Part of a small language model's weights.
Architecture: RMSNorm before each block, rotary positions, no biases in attention or MLP, untied embeddings.
Training: a variant of Muon for these matrices, 191M tokens.
MLP neurons of a small language model. Each row is named by its layer, matrix (down: output weights) and neuron, and shows model dimensions 0-191. Each number is 500 + 50 x the weight over its row's rms, rounded and kept within 0 to 999. Numbers have three digits each. A neuron's up and down rows have the sign that makes its largest values positive.
After each neuron's rows, "fires before" lists the tokens most often just after its 100 highest values on Wikipedia text that the model never trained on.

L9.down168:399525489536514415522524537544521530448508525410568476546444512473388453507437522508501480566533460565527521483509549507523559461525541421480536581524454521393561525442539453487481449464486522515538465451540449563582484437580549435521453525522586596585574401475534471371501455479548489530506563531487506627441528524502458598473530539503502469598490527556469556515484333482553449463448384500447559560494521500554620499435478459446428492460495556454541540488505471462499459433496465526436537534504525476543451540441561430520522524531613476494528519496437524510546504556512479604
fires before: "ed", "s", "ing", "ation"

L3.down13:472467482462447515464387555389573524566488481494548535518476427505510469521535476498462416529557576515453610525480495477545560586443510515505464518474381548409487438549512443580466495504548542528361584494498588508482437544575517478480506512408493525418389473481470485392609440512495599472486457479533438553549455560571535454508512571456543485559462525437499507495500507473535537494464512480468440529519503454510523547511479483474565571504545479485536556465555389459458418548440447483587508535540581501563478602475520444504480469473548502488552524392396505548374486524557519486
fires before: "ed", "b", "mer", "ued", "ing", "u"

L3.down136:513446479462388534523382598500486530498538503512452448496415468481523482434533411573445598457487535522497468487566452530480484411349439451538529533517598486454426517449537532448469577530447520547543527476494501468569499486414532540496520479491518466434469518398410460453464477494448461503477487430455453508497482528618518426509628547493527439554511522573424545491536529482487493496483508495448537505545455441401548525472498448422549497471427554543579518543472573559494407481425452507495560521484421426669538575438422468459490528524469503497478447418448492501487457510513470455
fires before: "iv", "ten", "ical", "ing", "er", "ually"

L16.down511:504463528556535466457451516500522460542509582445493565517545488573482460477582421556569541498556473472533383626467523509513580534356499551541464597512481537451460565483533399480524479477567468488565453484463536509429507426596400539517492470540484504453562501447472557417524523430493538522510489381477460476513511546515475440621479497531448501487533539472535544467399531541498491468516530461476444526458522457492503570441625455436540493512580535525464519456515518561501570414535570468520498555468465454494479614424461506444503469428441392609497426489514543485484548462403557550
fires before: "ed", "ement", "e", "ing", "ive", "ics"

L18.down340:631459479542495442543542470465489513556539469472558532555493428389561489487450485434531585470489556531462530526519466464490645530534449572563393544474554450437506529480515502516557426467505529517504505543548464601502438508564525563515460493532514443504489484425478417509475383440472537548467556392496450527480582439502572428466512510502479500494430560511486477496585479552472463503483503445489438496500603500483547487432548402520536513536490514464451502494434452487368589375552564604481561410551509473516475499541552483480540566413518461567484435494475398536592522552540473490
fires before: ",", " of", " and", ".", " in"

L19.down105:508438492589461443537395614532458535472496542569517532558538465520468426493534491457489475588565437515487482490597512426504579588456426614521505424424446443530427497437460446546532517508546492533578384533476511466470512495427518611553486528477450548517513521492497468541543551512591452509543467582480580594460538596456512470453551444452524511481495546480498548513549425572466537483583516467445515466507465499575430494472557461438514582526477576528521442444467396505530533440500455428539444515471529434478541411563513462562588571503423515437533510549482583565485434552490485438
fires before: "-", " "

L4.down509:473478500500531498510556523473458529500540591531523506485412430482435554466526453488443464529464518512491413417537504467516497543445530532452495441501485436428484473582593486408472466609487533545585483428483490593525458480461525500511627559472522536513475524473473464565545472516499488501468547529489498461537510450412527468552508446499454575538426486558488515493569393399530591467479523564372398544507602524509474459438496570518462507487532580506529611509515461452504431378509566553499502438454611443644442489535511445552456548475452500516534582426506527411415519530457451533
fires before: "-", "  ", "|"

L4.down443:472510452490501476522492454515447433442499512572437515465441538473446433449486393522477508508563537458594454505619448490539467571420535520479515481386564401508445474467543538400505483382463594452597434457540452422490506443536558492445465418468557425628542513488475470421533437496538406496441455524474452540513596564677578448491481517466485527490488456520491455445468503422440525489526533576573481594517458462470569506510488536523528528548514493468493596530500515525488476528565522579508517525515439495528566552491436544520532504544452488472488508584455539521534557410448441500
fires before: " ", "t", "ts", " of", "or"

L6.down88:522518468516408524507490469503500529480536543446524532554483552562425404513560567484530633469565496549482432437504512483491562397436492375509582577531497586472475469433581475498524494512460548436547528498442500542416468510462502479470571480502545466497504524458419417564410548514447411544439420520517497501430567529549559470488628424476519502490491395477489525441559522536533424525600465519448619512512454447468486461515484436401473476508404511477561555475462467534410480448514461580513505569439452460502608490442468480487483452505416559503508420538533521482563505521597506446
fires before: " of", "y", "ic", "ment", "icip"

L6.down494:473512584560503425559477437503542513466582529503565502426524460467568585496444461510504462542537474612532518491482456488542535575479518502507443553476509478489408456441500444558457456459479488490515521474437566472511492548404561440540357502554487564583510425515506485460533511520486570591494469589529522581517574592560580548499446466515491469506422509578506467507480444528488354606514507575519483409491452467528508393447458554549446494528504436568490610466515531518519582482500552483506474562459453496456533477549515550496509438433436423560477426504393548391582574508504483524
fires before: "The", "-", "===", "A", "W", " that"

L8.down359:554430532504437432572514554447527485524520529499438497487509490457474420511520511542462516494506437511548611469544517499539549433581447479464543503518610506528633445457485499627518496495494492510522495577491469510522566524472562611434467563469560514538572546472516473580505486503529497504506552468552523594511503550568488525479584536475520608563500526436527479488453518638427546433547467531522434429470499471553453477447449545498442476606474572525427463470510516581460571583460507560503462438660465456532540469560441436519470539594386433510533473554474498565506538557529582470
fires before: " (", " ", ".", "+", "D", "T"

L3.down443:501515455416461482458393616531494504494507486467508522547417468453485550490564427453409570525536493464493406468471558411527532498449403483512431451447488517403524498501459460456512511510505562602517505546547502440516501422438516480500523568522506525458447489519431468452546328540468440566478509503483529518406474424591495573468519471481518519509602498564479453490499462469410538396442421473516480469475519509511503470404448509486531468534514454455456553508639461534503528538627467510514554470481610475511496541501528550479583481499510461458392403496384487570471569456477527543
fires before: " ", ","

L6.down7:540539567510514398600515523460519557531521529509453516492438452439585465527486442392467505513556590557389516411502441547493443539502406506519536574523571439569490559564518515554509513480443530537420487528512541453423538429508483563525519561541513440480462581576421515482401533553454592554472408500481464542500516593488517577442604522476483459480421485437446444492500514580503454489553460511508481514513556457450468511438463551515371522515573563511427460442484485460546522564496492507517608561436483537498488465457457410500518477508485441438453543483444603459613437459429488526
fires before: "==", "|", "-", "===", "ach"

L3.down400:539506488564458454473435580440565434460468468516537490503492504481469515570506402576430551509560389419495462409498495425531443560552505483573514524515581446478396595547546491472564467458551509505507513568510486460532489462565504518571541546473562535447513503518478509536513512426556448518528588404499563526461500457598468423573486576559529478515420429522542526580562479536449461416495398374472432523493467472453528521504498370481541371459477472483520507520536401575442444558541421505479514536534572451538493424523531437542572435461540534466493430421546499512523543499454465504
fires before: " ", "minist", "le", "m", "rom"

L19.down278:483511509583484578450527565555513495542561455569462434471501519517496493460471570530541523521523547472421474515452433472569493490533538510488443558479497590540553535435534507433487474522439526545459526575504550517554479515478572425562370507444567505520523478476497393415500465409487464458464531463440554488420472525477410424367456516462575476492559406627540491525400551569541433533532531574475492429429477477452460532494525526426482478607482477551505553480471458468509502486413441518470523525440527581552566511581581538442554507521530374416503468564547544438532456574551458464
fires before: "ion", "ional", "im", "ular", "ists"

L7.down452:526600516447529440607491510484446530563484495443452559529523476524466515471598583496485483534513509570535449497517470457431437446461423448508548454567442453439487442494491477484500429461513458531548500520483563454550454527484441463548465509503565578461565412489368427507463477430473504498556447548530519531541609496518526496452584505483526602532422570480464557572580523506447420599487473468508512520432500409432508557610490476476548549582460550496515464536526501518379506621486513598462569504438493506543597563454493469528497504414526590517491520532384544576517524460544466441
fires before: " of", "ic", "y", "ublic", "ial", "ace"

L3.down458:403479535485415489544471553512528583429564525421462508479452622478421502457479487593483522525548476534460419513550528446494493577540513461478492554391532526502544425435476521500461507510495496518512387504503484506493564533495499508514543521508491502493558587524508479537554536535568508487457429397444620495522453578538520496569549550495492461415479480565442448458521567519622506594493530602478473450493656543418537499474539436484410454521431590445482573527537473519515453413414527477423515480553560481496454567451448509437504509519497567590547458600548504508505500601473453471
fires before: "|", "-", "==", "|\n", "|---|\n", "In"

L2.down297:460508357578470502445491488483469580550506510493585526544428492467548462471517459368493551523555579506512524491482519515517527567510462506479411456541539490491534579540484475466484459553569441499527544507467497469460466492437603649537444523438472505573467553491525536388454497515468465447454522514462429589583480464385477552493542521494488498504532502465597503591481499633478482493448412515456558492548592467458467468501583483498471520586531527457519460481553544519542530473491546490492496528429487575505537462563546519513468579506493439486504489450489371400646483461597436419
fires before: "==", " to", "|", "===", "s", "="

L16.down329:414477451570542437535456435417515517536535555470461556495492555498528516540405532555454409486489438512479514541508466532474497519540522556471483429559524523521558421474612556498499500492505411516496535563454485548512570438559545476646499444499409545514465519444561481523443481490473420550458480496461578613541464474445450521548439559475463546507456485536434522460491508526538447495514533538423597561547456357453404501515500485522530487592477584504478432513536527477400391471404534547479455486539547531569509570462455485463544425460495556572510494589453498423628497492519459424
fires before: " of"

L4.down143:463505506469521442549455648415503454467518510513504503445440545552490496515432483475494466499499459488526396443409537431465552547450515491487399495428467460535480456414491515577436434514555511586546490469589524481626442488472479490552433576434545495508555538483625434598516440477576543578528518499497505508553478580548503615526491440467546417447472579436535528523443436526546445559434459430541490530472572528559603523412504493586537458510435562564534528485515441488483480381485477491444533478516624489461497486451504473481484489482511434463509511465505544501479415565449434554
fires before: "-", "|", "===", "A", "The"

L4.down354:491503468536480531525454535409480504427415471443476491497542468474520513494479485475575495447412547425460557522466427399520636541480448547497502469558511519415491490401473491493492468549545542504422575551571516427508480389468547437580657488444530499535481522553417525550552445477514495485491513470477486614368464626515523599456517435487464513523558492532458526468469479502411540552474435444535552488481549397566493504564433482467522451454523525517494499475486495573558592600500494490533528398579419489462524557475482543449574493582506492532506438578480516496458562476481445549
fires before: " ", ","

L4.down491:447408504482454439470494623525524519450415523490515527551516581457478476463493547577491553522467617504488575450477531538508542432471519516493387512388638511496494483497511535500566480545565491551547503450411570540513578519535510399554510472530505475492524576475523557467494554471530516454481431471607565425494483393487534407409472602483521492387424564485497516477468599579526465504493482526489521495552492515477492519457515432497460497571566526542554541508459523503469548525468560491449523456589537525466436555487504493427629432524545529493496544605613492434437488398496485537
fires before: "t", "p", "as", "ts", "ian", "s"

L2.down261:496607526573534515488480496554516385492574476548538492606451519491488492538510474534461546526431509520492450487517553429467552476439526503500452453416471608560491603530493533513517404470515574529482591534456562400398495481525430541484449504508521473466582581561609534457509559514556526492443539540424483526474583548458457530556528497494502502456546449537454442486493533554636490569499581490460575546456475416589482548446472500456515494481516543506487555538464435505511541403486588443653490530572506617479525512555442491456557462440421505518506550507568542551498563489558469561
fires before: "ed", "s", "ment", "ing"

L7.down48:449486490501418587556492537464475477475524448550486475466540554507434457434487428510479528452570427458538559497580494531517485439427507466426412514463598446365543430444493526493530506569480510580502537589514503499440466556455450503557472555520447394557530502458556517458449444448560536503470519476485412434568486588551528547531551432520447596444503619469575502497562457438392512463596533487534537448505526504520507482449391458518406560516494575572462443503547547473472461526556522468513497432565576543500540410477503472426568480555422560496540386468531487520507460557465559503
fires before: " (", " ", "ade", " M"

L8.down242:518529495434404564523500508443443463551542499513447508551577480404474478511531525488469471433582581453477506553572495532480510543504512543487418447444529404526532461420508539578447583592527513543501394494599522636563443472472438538463453481506551552527518521505513556639600514468456581560498488492479517595545410488523475530445526484605439468515529462470589472518526557523582480477577463534449482483499479473470500488445583505488562391480412482504475531500486439472406490391607509502514521547425534519482417518434498467524473468556516553398572482477479529418515532485468430505
fires before: "-", "|", "|---|---", " "

L18.down481:511506429534469492433556578559535518542467461461447472471541511483560471468560444478405537465441499512374564477505456523502511422482567494418519421404517509533489524449480492524425521454477476430507460481492509488465524420467626497481478561503550523507532601497499576519628456459465459440517519557445439494495445498436519504470445484529395443474555481450471490508524532419479501574489535566456479454557462531540463533496557528338510468556482561428430407556486464583474566506480594501570559485536477389468528391553459439473583518521430451532453489574484478403439433528532491423
fires before: "-", "il", "199"

L18.down500:519559539452440532586447459430577509537566541490382501551470528499474433509425524545536486421581571493516478565480455530494564532558474510584473448468588520533411502394470444542501490495468521525489511498492495445431493420438539469521534498458521457419455460586455452536529523488442498499546582533412531532467527521638541495465465453463471466603462555486560464381466392448424483446567481437454590502493547458484572543561499442531534426570543459442574495531456484448409480443528522413362575540481438540529527477429488462501492542550498490541495458506507512497537583547582453503
fires before: " to", " by", " in", "v", " ", "|\n"

L10.down469:497561547489483429477487481467530486500470533517467463529539513430539556545470516504500433395454547518495517520439585587461480526587498587518465526515543538452521518514491509472522486497574523534474413394557493517463420569490409456502449534589408492583558574463509396541558488479462530482579408501445444484471582540468564470542487514473458603467557476564498390561525497462506547502505504507453539420508569486484427400555562464465440516448583527498562573527479473539570402467391522412547581556480527430537449442456567422530537512514516592478556473581410470526491535504566599498
fires before: ":", "==\n"

L19.down124:470400410507510438554459533446534497524502554478455488678527425479540524490469539446545484408502475485457493548486437528496524460497539579374337426532447541509503520577441464444467508504470523501494542610473478438437435433479453476542448501510421538625485599483502513506410441471523471466438433484445450557461566516561542555505481450425474485526450435463396496503505500493505461553519481470476497433581548453458467388480551449503477539448550417549455521569518427497431505504558553547473583466556529499426463496550497556466475467550499474528533396540504528486532411535478517532
fires before: " of", " in", " ", " on", "te"

L12.down450:444524452563483430514520545528562518465595589495538524491446379517497473576488501563495463460435543499465456463487489452461512407625448540527424533439544447479464606544447437516461353520519498510466508518585489474535546513482517570528448402538460416527515416453569497523580448515508554498479483540546524491508494489524467398542530427410452487486566584414574520516561438432569523571516561588437495498532636499547456492515501543564496496511536489529465547529517479501431513438460486439467438567509603489411469448500539580518544487505479471523560575482555415522564466517466475410
fires before: "==", "In", "===", "D"

L10.down400:466493438453463478440500530392554489486492503497520574541513483469446428415549492476437445493546532537453529562469442536503445505536556437448540528490466449439488509463512501571484546503522498499454489431614529484498470514345525508484397445576505478555519442484466582427598443602449568448514556474541490538462384508568563526573555506445520490554600486498511617526531481521503492465384444549470468484503450414517586493513510467451607420510561463530459516466474513552485483515571496552551542551468595485474460483403477562549526461499412458479458380449435474548500539540593461454
fires before: "ed", "ation", " on", " that", "ing"

L16.down215:426397457486492493453429465542554465555415414501415440410533504512507509517443535529510455475498552557481412501549513510413473485500495565523500444340551430418442499456554554483410423481490470602474465526448518473374558466551522492578584479533539493557485605610530341596527474502518523519388558530449520506510476537534540560552486544462404481518534462468484530459487518527602446427525441518522434552566508452484554479551462509439467513479507511429522482481547416522503424446561489528442547487494519447473482450487493482533622541494503526495564507533536554489498534488532513432
fires before: ":", " of", "==\n", " for", " Pl"

L18.down390:479570495459524442511459463557552449484467558524470553509571423558506514453360514573445474560551505570532432528560462523559445460540519539512439559443501527520483435579443515429533464465504425537444516591556553579514548551403529485474476452517522432417474633555541442468513547472523502582545428459504478538489495500477433451610499549369375588483453438462486543414517514469497527543474546403526539483558532511468583498496547505507530454565485475485470522459467513427478550519559483460513500474510504433492465433540432467483393423551556523459550517486456463541452611414567472550
fires before: "c", "ation", "ated", "ce", "ent", "ate"

L16.down165:446516516602479487437530481556541428519518494446504511402439522420534547523370506541460428510465540453443384485566454543435507520511461514620423444503597511537426509483441521499549481531485436568537551433531430448449517526563515538592512455394487467555575478463454439550474464434554509497522573383396505501458595455534651557597504485404473503481548521433553552462479561510555539538529516445533545525533554482535517502516546556411504505417478534487537540563562541542522470492476514518513443483541578501459514530511467503566496497488477445498461552513591469561439542480482562586
fires before: ":", " as", " of", " d"

L12.down374:544525509492472515488577462509591504533512533435506457528525617489547512520547459502598449473555498450475541678569543485450532508516500564549517474482475491511533487512490468469477440498588479516538556450523500484442480503540477528507433507497483474463537507464522504513566519476426530447462465509420499572519433569437531368539607536473411558530472521521519489340399459488516542552555511576414590469535519440451456496486482513512568440426355577424453572545562500597511456562552595452429477513535499513483477533507427608503475510492518521478540576547453549571493484510526554597
fires before: ":", ")\n"

L8.down302:447497580447476468497527486439581512482460510487444446523483472544431530480587519457521473491629437521644427494541542438519504478495464544543471502500443511543510466466576484492482432497520498418483534427494489562453596488486552507490456495438578518544604477488498531496549534581567440463452529541457423569495465526529549487482569537516502459472472385443457450521548517419634550503528546497506477529533480457635507528455566400469506518394521485459573449442460438437524397494490518488598494417453592500547518537401476523536602452597546499462439512402416493494480557499530505502
fires before: "ed", "ing", "a", "ted", "ow", "s"

L3.down375:520432576480481517477525545507511521557464427496473515542579466478515497482508450456505490494469477455409586522576461530566420567495549561553533518509535500517501530508494532552461481408511535541433448455520476532498341499420473538424453544526469453511596461502371538468509466468464522431534422579613508557410483445456460468525545472538532551496531459534370539563457404587561449448449519406546550602583461484514498570528473495525501486575472441611558384460451433456542561509456537536524550493522532452464493476512561517415500487492535451504449475395465545430493445532465559548
fires before: "-", ".", " Pro", "erv"

L2.down344:458521558438472480479535496471500476465584577556509485548489465574496385478475487424412486458456502408534506530495460563496484525544491477442474537540519477523620549531527503560408484569425497572533486423421567489568482557432493509533543419479481518416490505566560509484492519497465521492434358426485489391508573567516461486460552448417474512455460503514478437485528467495532532541442490480471432581482565621557491587497493519500459541492464584507422575522450443527613506452539506495567515585466539470592558520396556625495546488498585542483511471416489515600430543459476488467
fires before: "|"

L3.down104:503484550484489461433434504464508483509439503541492558456425457459379564421581503455501527540591495574495450467469501446484505535460481467570392517475468513410434565431516468539512419475545529511497533404507544475523514484498538427481512521465453499458499399500481559404502428514634547496512504416538476586510437534471391476419478599476553510453406432504433488541551529530531516503583469521494425508546467522460435518444417554448500471549474520574490511495589487523459559491503493489435479479371490545482482578527497460427584473543520521568491519513452561476625544388568476606
fires before: "t", "s", "ts", "as", "p", "al"

L4.down452:491477497496413435411551458451525509456553510568437508465542557434520451509482540470502431494379490577526574565491472483454555462559471509560453503428606453471482526491532598445540483490477508492543407446595551503465468492465502618582558417612414480534540463586477466457469513488443578462572509487549550592466568463431524526533591400472496555551495430468421505443534589543479512588491519470562500533490544483413545491510518467511440466476492517444518535521548517550447470533477381545512476491494425586503466508538503521449481478526386543575402553474580458475445445537500448527
fires before: "==", "===", ")\n", "The", "In", "A"

L2.down231:493541429556485429481601426509513501449595516493422499559492498444523448543466509469406524600513446509551482501622527498486531521514595553519435528456519573408520475508514551417476478515523526525626472559544469466542533512533526450476450514563577470534493451551492518602556462426448476646407488466544584503413482453545487507434566503490539526524437576457466524608376491531563492524421505524591457489518515440391450458481452502517464509478444484502505553395507599409477589537526462510535475543442541518433556550531522483484497480467413526492491482540566450566461476475478452526
fires before: "-", "|", "The", "===", "ia"

L17.down89:427440543448504448646443444536430534478598526485511508567484483466517376423430500498540471490491475457458495508547408486566512511470414552476529520496530458472514474507507480506485517524478510563524479460453512480398547509589526453543525351493495556532503454454431512404546532502506502516467508520476438528553534460493455557510508453479422491557521476506358480548545482507510364478528423519472466435541534422493395513464437464534579561476473474420567449505472399528513560538535502455426467497459440580533566404444457525437476558475549510499606416484484598525401510461542511427
fires before: " ", "ent", " of"

L4.down379:579568546597500532569439575455477436447545533517497552492446581515508548465531512533487492511563440498478496416489500488556546477529346542493523492548544507493522437483480459449533504493576466473545508463449509554540425504507500461479572439581533467498541471412566517499462446522509488532464455436417528481565578452452540564433475414557540484509460494445507543432528459484543382501551560503536627511502497398447479518453392535472491508436482584350549522461555437525581445366554468529479481489487500448479519512524450452469436438520554527535511510400492419444566611561485545527
fires before: " of", "y", "ed", "icip", "ner", "ic"

L19.down190:580509430493553429522495505419462508530414472496493525588499463504534562548436477561515460538453430463453454450501482488507522391491449555512434493470533473615510468492589541446527520634493550458524496572545429535512418455480526483522503513515532502518534558533516440461510537543549582589548499491520495486473479515596499382489548411475416503583526432575396415487537484532473521547574558480526536460535507562576497486464529470392465455525599530507469433540492570505427508661442456528470469513396499596527513445487505582449499447482505448481467475548574443505449489454617475462
fires before: "ated", "ate", "ation", " to", " born", "ates"

L18.down311:408507487402475468505493559502441535444556438476413496461501544512496483465398475443519535488436520401581475515449514509538443484541439513450549439577589514418472546535517454386584469486476463481467522498545558532543458478491509579504509522505500446565560469525503521596504463590541416498576460540479555559450439530503556492512492374495484448571482519515458475500550510513487468358560506606590575465496520380485481524530443466508495483447509611481454577593484480530486472446609478508440428510444534518512399591510491533474528401499523523460440440579560467474570524506424486466
fires before: " ", ",", " of"

L3.down361:455490540469481409573434626487476550477546526533463486451428466535479512514453471479498494580470497524490383433509485487494611502431481508447449370475473441416501481456525560514435454600546519561561506432520458448661494463530525441506471649434499571439488540486512476554559524535562534515521562458494491522480466490503492562573497482465488528500459539525539590538536402469463594443465553514445455453518613484524509469388441504495483460496534594556537552462518401523512477425464515498498491443533594432568474469473503506557474558472402418468488550459502522432538503553480426500
fires before: "-", "The", "|", "===", "A"

L3.down30:417502584488351455453438548541539487534512554503458526507461564522406518416583374468467509531474518508483501479490480573527498456441476507468493486463479581452475448414499467501430504463544505482444460517538536509488465576470520511540524366458535515443434499448518527391506410496414494475498571569433499503527588583566500534502497558484452493554486523553454569515483428552482524518530449608461681453505471378464608502472485516465510473499506497444534446489495500504530499614440489490547453530553498487530584521402418464517469504574537564449450411525476481519507585418501470500
fires before: "b", "mer", "iv", "ic", "ed", "ing"

L12.down58:488440524431517451505449481420594549440485561574517426540531477506485498473493537521475565478501542506459561514463478483495510606511541391511511486490490470489594493563457514551470452533429603528526439510577470471475414521409570533497500524574585427451572507602462500369495501478461437445493387504469547515502540539423505483446475596459491525515609553421451495535447430553541587499530531437507560522577416545491470461528503560522577558469447442472437521537517567497519531450525520557523471540514531421451440511521618502443631364527503459457478488541468481461478516541423551520
fires before: " |", " m", ",", "–", " |\n"

L17.down205:497462405493600526551459545455563492480527484439484555489471509543560480424436515481546446497481561545455502496501477528529585436554381568476499461467514489470466545499426547463513412477492418515559576494476476538500544402554468463516485442529400533532457504482486512517526556499526429605514479604417482461469486564486486557592484549377526526587467461487472561502503476497535443492553432532526523525475474401613524423513518519536500403430540450415548513478485450494404595488462418533470423526472543461421508399494475425454520536446448587474560436540590457600445506563447468470
fires before: " ", " $", " a"

L13.down315:540548510444524463520395492526582493492468443498531413497396505545472594498547500574549479459530461501495527608466464454478563555599530531518521519457463453504489595421563506558576540555470489552416569558495518533513477496563544562465490475428523523519541552497460440508451440499466511454355488539493452498457523430495524418487468514402492432474551480517442465512510533540433447577525468493538481390475512453492489558563549501442507506421527525475430459391449488485447488354509436456483535478519503593498521510386525485567483499529428564502494457454415441496509369448620578499
fires before: "ed", "ing", "s", "ig", "ament"

L4.down5:538494537477474539484394572549464493564434484488458536554510385477490485477552448461509500539444520529464477431471559424529536525446414461503508521557455491483543436522435449573486461587482512491509490511531446417556491497571558477515470546468508520409501536590518445463510403385495541479663475579556478539467530518529436458545576590482406499506396448491571531623504458542478601368473526521521497426515532462471542477397376511524429527522482563565552461519526478504434471447503533576526522463568453479551509472581601448473547516433467507447537489442534486471509524451528474511
fires before: "-", "|", "T"

L3.down191:559515543494472480513460523507534626487472441502524472466458472416518519525516506447480519511584548482482428506535532512462562534505451442503539524535544527328609523487457495489475502503509529491479458603525520504521514441627505461480537615420541405530433574494408448509455537494463522503451377458464469523396521527469494521582544481496372509560458530476539427553521414436515555501449639480468441496493565551518443570554444536413491514547460491460527494546625525521521517432469524551510490497393443432536472501454565567423496462521449532525413456463567480438484472558519464475
fires before: ",", " in", ".", " of", " and", ".\n\n"

L3.down103:463416519549465485486446457479539522415545514452403500477485569519507503498413514494469611567482505557427510487444520454552659507542545469499507568474587492490521439460487589515499482470590483574482504532475519502546536509437552437540581497447439414452569505513439530547495487509623534509521437449472570504459592544549588585398494429561542504403485479458453541544560608494551429511504492500528529550516665495545561457477481476548470503526516557548435486544433480481461532489444579450458412429503486499484454619489466551550509499581486466563485471504519475555532522486515408455
fires before: "-", "==", "|", "===", "A", "In"

L18.down43:496481613510467471537538526407506457525504449477596546502598577463457467493535472476518541470470513474527415482549490509442495520553481511516491536494475495459496578430377455459527483472398536453558476464538457416324483505431497451444556492538511477556411443510518502381501489453551437542441549489454453478476513485538557511407503566486543526524409473475528479456457461557454448417477553491421512408515582516548544440474413405463555548532543473512502589496473441418499537423531491596512622489535501426496517530529481436537591481569459523467449560606519500579523485486528456557
fires before: " by", " in", " to", " for", " and"

L14.down244:513442409578498440501468527597461460544459480571577493519480510522513454478532404555607479495529452533575616554464505404514435456457507494531470507411471459537469505516512456587506571469423446571487456488422479470492474471532483629472466473508464565475424441508491485509541448543522489433513534442543576453493579523601452526514483510443489532473511488584488516517443491604463457480560547535554500493563552384686518503450489498521519422471544490459483610537399544390501584482493467525550469497453517537549536462406429514488480472573439494448428527478446479508530496528425464532
fires before: "ing", " to", "ed", "s", "es", "al"

L4.down389:526484490576511449506486575485464469487439401450546476472526538531542569531451474532490533472542424546399470425493487489492535386524473514523503542471561525527563553411465447446531445409469407477404564428510469497472595555518523474541482528514580455507531608409552413508533435481480468478534530494461595445442467489504427496458476482506523530456513452459502492468517598589392485569505458453459540485508525489560539566400525502600502464488607447386470529499485481551451535472503481393494453561590495459451519592568473534545577600502563564471457463497392482534536548508542468434
fires before: "-", "==", "===", "In"

L6.down97:505407500480531473526466507488450526516553560541495427505581446478398507518517515476462513540442455442619485440476432453429489525414485451440510518565541514579592513411492497477420448562548506514467484561520499537447373547440412481503516520489477417538443495451434516467615543463584484532474520518548466481543513528542537495381563553491459488547518406507571482540503456414485561527457497463540465440547512476468489393512523518552621442500403536516399532556572426497541478529479551604499518521617424521476457494494528471474582464484470495499394516473507505473375495531477577438
fires before: " |", " |\n", " (", ":"

L6.down259:479516519509534511524469586553425586477479458549483458456499424521500564495477402447517527502479517389475468424507545498476540498431530577435473454468461525496494419461618548467336474533479568487498470468533468556548564496488490514476512592454516564481428552484444447520605489530477485562516512507497487508455458394523393410515540541478498492512438507619510591537489468413472531471471536565420538500573516457509511474481552518530442523418520571552464529555465423465437503428474498504425536593456555437542421399525560544519570560535499471483536569455546610431474559481410437519
fires before: "-", "|", "  ", " "

L6.down418:557435441438512513546515586496535579530522440526501553426441503483412566410531399561450434546436463458536434424530557467427446475440436500528459481482559513532402539512531440540461480609463516570512489400543505562511501512491513450503505515494509510375552545575444471535504464519450497550511495471483586566517449499459437514453535452559460521571484427448491500569468494494487513445357534495394581515523497516567462535510424490555542543552501410424538501583560420574479516565528464615521518495522535604530453545576451451571564475459521584541451506496524490486411492515499514567
fires before: " ", ",", " |", "."